Weights of a small transformer language model.
Size: 9 layers, width 192, 6 heads of 32, MLP 768 GELU, 4.79M parameters.
Architecture: rotary positions, untied embeddings, normalized queries and keys, attention and MLP in parallel.
MLP neurons of a small language model. Each row is named by its layer, matrix (up: input weights) and neuron, and shows model dimensions 0-191. Each number is 128 + 24 x the weight over its row's rms, rounded and kept within 0 to 255. Numbers have three digits each.
After each neuron's rows, "fires after" lists the tokens most often just before its 100 highest values on Wikipedia text that the model never trained on; "fires on" lists the tokens most often at its 100 highest values on Wikipedia text that the model never trained on. A number after a token or word is its count.

L4.up40:132127165112136143112136134123166116135103104156118140153085088107129099128113137128128125115162162142129091110110157081140102172126148119124137155096136162159118114161144096099101138136117114101147149132107146163096139163143148123090153113163123123131103115131141117143143119060124105124144178171146127121112157119126144112159103075175134159127135143121097091125108099123136081107131138128148189114133122168137123118123112178132114119116161130134090106113127056093147117120116136117125168172143188111167129158143145134151114190112136125130116142174115141155111102145148133142
fires after: " Con" 20, " in" 16, " In" 13, "ut" 5, " sub" 5, " At" 4
fires on: "st" 74, "l" 9, "t" 8, "ec" 5

L4.up602:137132136135119080112094150115154130107135123114089151161069152126119079118148103120120109143164137160126105092105120125111131148134146104153124121111144140080074130151146173181129160152130136133158107122132160097102137148113076142083131119171098127175128085098155134093113108089115128157154123136125137133166101160148153124125155108078142092113121118124114157154105134115112157120094136175169131152124145113145117140155084140137081120134143152155158186176106098108108134128127144119117085136122128121165120124098126170163133140149113158128142096115142137167113135112131121125
fires after: " V" 11, "om" 11, "x" 9, "ing" 9, "fin" 8, "op" 8
fires on: "s" 27, "an" 22, "en" 16, "ic" 15, "c" 7, "im" 7

L4.up317:141155123146145126150167117109142106138094116159089144096134145092116095114110140171110135149170175157133117104132112101116152105149138113168085114134154152110136100138138179152148110139154142144082107091118102149145113108148111125117102139142079088123121130100115104090148150111120148123140162096161130170191095108137126132115100139125132129116128111102148096109104127092109112140114134129161143104147166169175163097147102097124085145127124109125154146110136178130093128115150131180074114130146132123146125144106125126112155177128124150140076100105161113094130152105148101135
fires after: " Lo" 18, " co" 17, "ro" 9, "le" 6, " Do" 5, " Me" 5
fires on: "s" 41, "an" 37, "mmer" 11, "un" 9

L4.up99:130152119123129122077185131179185079139141117176136102150082106094110099125136158135144163117125125120155133155103120101123142098116175159166119101110124113148143121106137122126133144141135133171103140132101129148127137150119102130146158104175159159131143125149130105098093087113100108127147148101156150156154102168169127137114143097114105108171099151106122114083129119139125111136094122118130176104134146181149098098132132145097158123125092132144094065117148133093131136096140118096141126130161133118146103113130145149125144147153120167121154135087129081145126099103122155168
fires after: "k" 14, "." 11, " Bel" 10, "th" 10, "ne" 7
fires on: "g" 30, "ed" 19, "ir" 11, "ri" 7, "m" 5, "all" 4

L4.up501:142119173147147141148144125123116124123135128113167129106158163158121087137104135115079164100149119140167166114106164085163178101161132162148099122104110160130120135079103148101125156125141076139123125138122103129112106175131159170109134121138143157136163146088106118144155113131075128140149114131146120128142147152124107115128151115145114083139087140119106107106140129135121144151139109127145091090146109162136154044087111153160082128163105129123090082145121104077106139138121112140109142164134107103143139121134158129177097123167152134123135156107128112152123148116127102128
fires after: " st" 18, " St" 13, " (" 11, " re" 9, " K" 6
fires on: "re" 39, "d" 17, "e" 13, "le" 6, "." 6

L4.up145:175127141115114126095156131112146129131149135173127117148065099076122083149129134132114131150136136144123163102113155134136178112124158125130127165102141145132140112117166151168143094170114147150099152139105101117127117156136148130133146143144109134148133135106101066131154120118112043088130121146138101122141100169116087148148141120114135133107112140147125078125140109131119077111117100098133128148096113149139117123107119162172170125121141128136110156153116096075176130098157115112119173130106156132162125115129126189133120173117142148130101162093159135113147104132163107149
fires after: " Th" 25, "d" 13, "th" 13, " World" 7, " D" 6, " V" 5
fires on: "ul" 21, "ir" 18, "or" 13, " War" 10, "ur" 9

L4.up96:124117158153137142136144131147132105107118096178115119133138120073112097148146131146088129161139149131140089107141135128142199145160107122139107136129109150169142136139180133142159137112136139131121138151076071121171149151185163124112147110162092107124168117134084097152131148124059153112124151166141145175144129131105125145130185090106126130148111086114142085121145110085108151154138090158127110157145135145148152115105124142114120090133103089132135101168152132128135162116126119144139129112137152108110094138136129102112123153133113159127103098103112092124092125117162138159
fires after: "e" 14, " Ho" 12, "ro" 11, " bo" 8, "bo" 6
fires on: "g" 17, "el" 15, "l" 14, "t" 11, "h" 8, "ker" 6

L4.up509:100165135133141128096129116136153101121168114127111135147114143150130104155132120118155132136136110115091106137094122136138107124135135141121119112103120090185143159122117133129100142147142125141112159114082133082114167129154157140104115155121083122141142100129099140124142101110144146154124154145130092133132131155121128135175131121104131147148151104168114147077120158139102159063131120137158102109125178114115130138177143111176098115112142154164143171141138083130119129115137140111114111117095145067178094163158131144093156155146145166093110114134085161154077157122191154148
fires after: "al" 36, " the" 11, "ing" 10, "ary" 5, "ar" 5
fires on: " " 76

L4.up670:122153110110152106131139150148094120163112121141128148123123170126153070102168128101120125154134134099144122135116105154117138124132141143137154127108130099146139164074121118116094124214123138128097154119135106136108158125107141121176128123157115099108131136120124120121121131103128127167139115109159171161114151159131103147119145086091209126150064111097114112113065134109152122118132136129150136130154142134135138099129088163147148097127101143131158121101153131097148125136131092126116156112114153150136117154115083137124111151118109167140103133077108087143170108117124110201
fires after: "o" 27, " so" 21, " bo" 10, "ro" 7, " Bo" 6
fires on: "ci" 16, "cc" 15, "om" 11, "x" 11, "y" 9, "th" 5

L4.up729:095170132115106147156158160127127144093089118110095171107152131142124089134146079172116094148150143135124147132122152108113133138156113095108119104118162114103101175137140111145176147139122151110164095078106148074136105125134138151120125132144081117113157122153146087121196131142133126135104122124182144125101086098105131153115107119112170141083136131102164119106114114108138137125172161129115128143113173122139178116117107135146095120132162135109146157129151134100159093137157115098117136120130187141166149153131153139117121147105099116157109133133131164133081141098142154157
fires after: "ci" 20, "vi" 17, "hy" 9, " vi" 8, "cu" 8, "com" 5
fires on: "s" 58, "ce" 8, " Su" 7, "ru" 6, "men" 6, "pi" 4

L4.up278:167175140152107120099148129140137130117115131132132121117078165115121154168126085078124149105144143099143144126079146168099156153120138098102098113143145101156132131183131158176093140166112156127154150159135166117108095129103048177110127135112095102130134139120120134140142109189120099119105158116166167150140105120125136128163121112108163155174149126131134161091113150105121117128084112129112153119145134115176095119120078127145143138150119134126109171142144129110163105149109117121090167121127172108144097162119142142138139134111091126128121144108130120108115110106136105130
fires after: "il" 30, "av" 12, "am" 8, " S" 8, "im" 6, "fin" 5
fires on: "ar" 20, "y" 17, "an" 15, "age" 14, "un" 8, "it" 5

L4.up153:112129120146128083093143157120121163082078118188123109150143158089144105119140146125113123097138122089140188121133144128117119103175091107137136078103114137118129170090137155133124129177147118128092065127166129084140111152137120116145119150129111163081150102105119086124130123158121132124106124155166095143138125149120117107163118121111175080130145124164096131130125134127129145110126174145110120145107125116127141144126118112147132082133149184130114120138127157126106152140119161141025115141127129126111145128115128139135127109119146133147109116117097171147138142115153104172
fires after: " Ma" 15, "u" 13, " Ju" 11, " Su" 7, "y" 7
fires on: "ri" 14, "la" 13, "li" 10, "um" 8, "hi" 7, "y" 6

L4.up155:172106149113133092102099124146121130154094121153084134124106150132122162077131141170090104139166099123139161132087131134117151139124163145119128119122130119137131116118149088158075110161153127146136101175160130100141076113140108130116123158113121163114143145141134122114154127136137083155166116145163073147196150162133105099145089120113153086112104087123109120108085167133142138141129134098174121124117136122186105099158129126146152108115136122159082142113134116095132093121119144112146170169143148095119155135106099148139111114123157142142140145163118158111104094122144113155
fires after: "|" 15, " N" 11, " W" 9, "N" 8, " V" 8
fires on: "ir" 19, "ill" 12, " 9" 11, " close" 11, " 8" 6, "ur" 4

L4.up214:146143191142107105147146132126106123099172126106119122123153124089139114178118098145133122155157131124123136108094134112126124174136139157163074103143104131118130176116147114099123132087137132081131104100106133109098128132151095129088068135158104153117144116103097099108112121117128141155112130108171176122092139140093139150117115101153147147131114109124192109127108113096130146095128121104127143133121094141114140095129144139168130121154119169141119166114168134143131127108154136144087160151071189133129142149133179126156133126129133083119080113157095154129115143144172140152
fires after: " O" 16, " Di" 10, "il" 9, "ir" 7, "di" 5, "li" 5
fires on: "l" 44, "vi" 19, " ex" 5, " Bu" 4, " of" 4

L4.up177:130106086137145094119107124165132122108097101160149109108131140124101140082092108142129127112131125145140123132124132108136168164202138146166125133075139144121126163105106174138148127122175159144090120089121159127153130164130145107109090144145171153105144146132101121146133142170117124123114133147129136130139129151093157088126096152138181119126135134156146112118081125097129130134133082104096159143139087188166129122086148152099103123156117112150108077135160120112129135091089100176093165121127137125111132140131155141143112085090143138155093167156128112105125119115147116134
fires after: " re" 18, " He" 12, " Je" 6, "gu" 6, " be" 5, "re" 5
fires on: "st" 22, " take" 16, "it" 8, "w" 5, "f" 4, " describe" 4

L4.up458:119131123150149130107107151094101083076122126175155116129102094138152085168153146142102169144154126161081126142108115147153146118121104109161079137098146130116118160089134148115148166109153145205125131112117127114157138166140157137106136138170139129150133090129144114117149123127095071100117149133154134126131131158112148110145137103129126162096113157166122136123134113106121100141146112123155132117122083158140111108094080158157156132128096141076134083135123112115151133115171104126067111151115144120133103137135131145102100129172145161112114117129081140122105171110165131125
fires after: " b" 20, "h" 13, "hi" 8, " K" 6, "B" 5
fires on: "n" 15, "le" 14, "d" 13, "la" 13, "ha" 6, "ir" 6

L6.up400:125169131093130065066151104148134092117123119146138137135138101117139129127116158138100135061122143093125116138135123115170137135107110193111089102118151114131136142128116127167127161083113127126139122112134137130128119144161158112118105140106132120151172156119120124078194150147119140118146169110115100133136146159099110144165131120103140089157116116205087187113146137120125159116129147141148103107110119176125149132104139135127140148100137118167140125135074116111150098124151151116100130164125137108155099096137131118126129143142157125149126169127133135152101128097184086141
fires after: "s" 47, "z" 8, "ver" 5
fires on: "ar" 15, "er" 14, "la" 11, "k" 10, "en" 10, "ide" 10

L4.up279:137141174148117062105105124142142123140161119143089126098138085086149119149109106114116146145170124106127145092111142093053163164142112111127102110091182154126151117109146127125109136085170111125134119111106158120153100160146092119098113149128136125148146076135124117171130106106138116132147164130149116128140145164125155116140117116118181127114113124159123150114091095069124120092126162154129128108098100146138104111155120112144081146131124141161121127109145152101109136083158132196113165169102137120122111131132126149151143135086099146137131101180117123109107145126118134131
fires after: "ed" 21, "mp" 16, " known" 7, " found" 6, "us" 6, " made" 5
fires on: "er" 50, "to" 11, " a" 8, " as" 7, "go" 4, "mo" 4

L4.up293:117143185130141113129141141136135129076114124114114164108111110147126154113114146119101100172185139128124106105127137154081141134136123116134103134136085099153157173143125162152117135143110168141130147133154137100092102133102152153134109152133152081173142103102083120137115107152131089099130119143130079170143135121107131129155139107150161163123133140100101167156123112112099136123110115128134149090134128108177136109133077121171116118115169113110146152138134102116120062128094176121125142118158103105112117120095111140165119156150110113139139148173070173127130116108117146182
fires after: "um" 31, "im" 10, "un" 10, "M" 6, "men" 4, "min" 4
fires on: "c" 21, "ar" 14, "b" 7, "ur" 7, "er" 6, "s" 6

L4.up122:156093112123142139126099121162166092141144129141130125130144170138186106156128130131137151150148118120121119113143138121049159118187130162163144103094109110109137137082152146131133123144163133165085134127146106079155103156127118099143132134171113165131210108135139120150145165130139171101107136164109121135149101122105150146137125141114146111102114154086125119097145119090106139143117136126120104144156156151135122123136105097171111102135150094096127100113149133089081129128080133134107131127157117092067101122118107143113123146142162129139139101112078125134142110133156123160
fires after: " Ma" 27, "ra" 12, "ma" 9, "lu" 7, "ru" 5
fires on: "d" 68, "ur" 11, "ar" 5, "b" 5

L4.up224:157124139108095119145096132108136137111153132137100156147104146111138106128132123133120131142143155124110109105132091101141135161105142150122136120143137156158131108146129134164135145131126125125137111086161120121095096174081100126136155141155173098145121127103141121090145138121120083142126150079106122109140105088139122135108187138073151110131043122167130157164084096150146126106147142098126094192121165173106153108116132114163145101093164106119123157141120127066118120117138168164117152136150149133103162128131144154113125126147156126125158148155081107141115103103164160126
fires after: "s" 26, "x" 12, "as" 10, "il" 10, "us" 7, "tic" 5
fires on: "s" 66, "ic" 9, "e" 8, "z" 5, "c" 5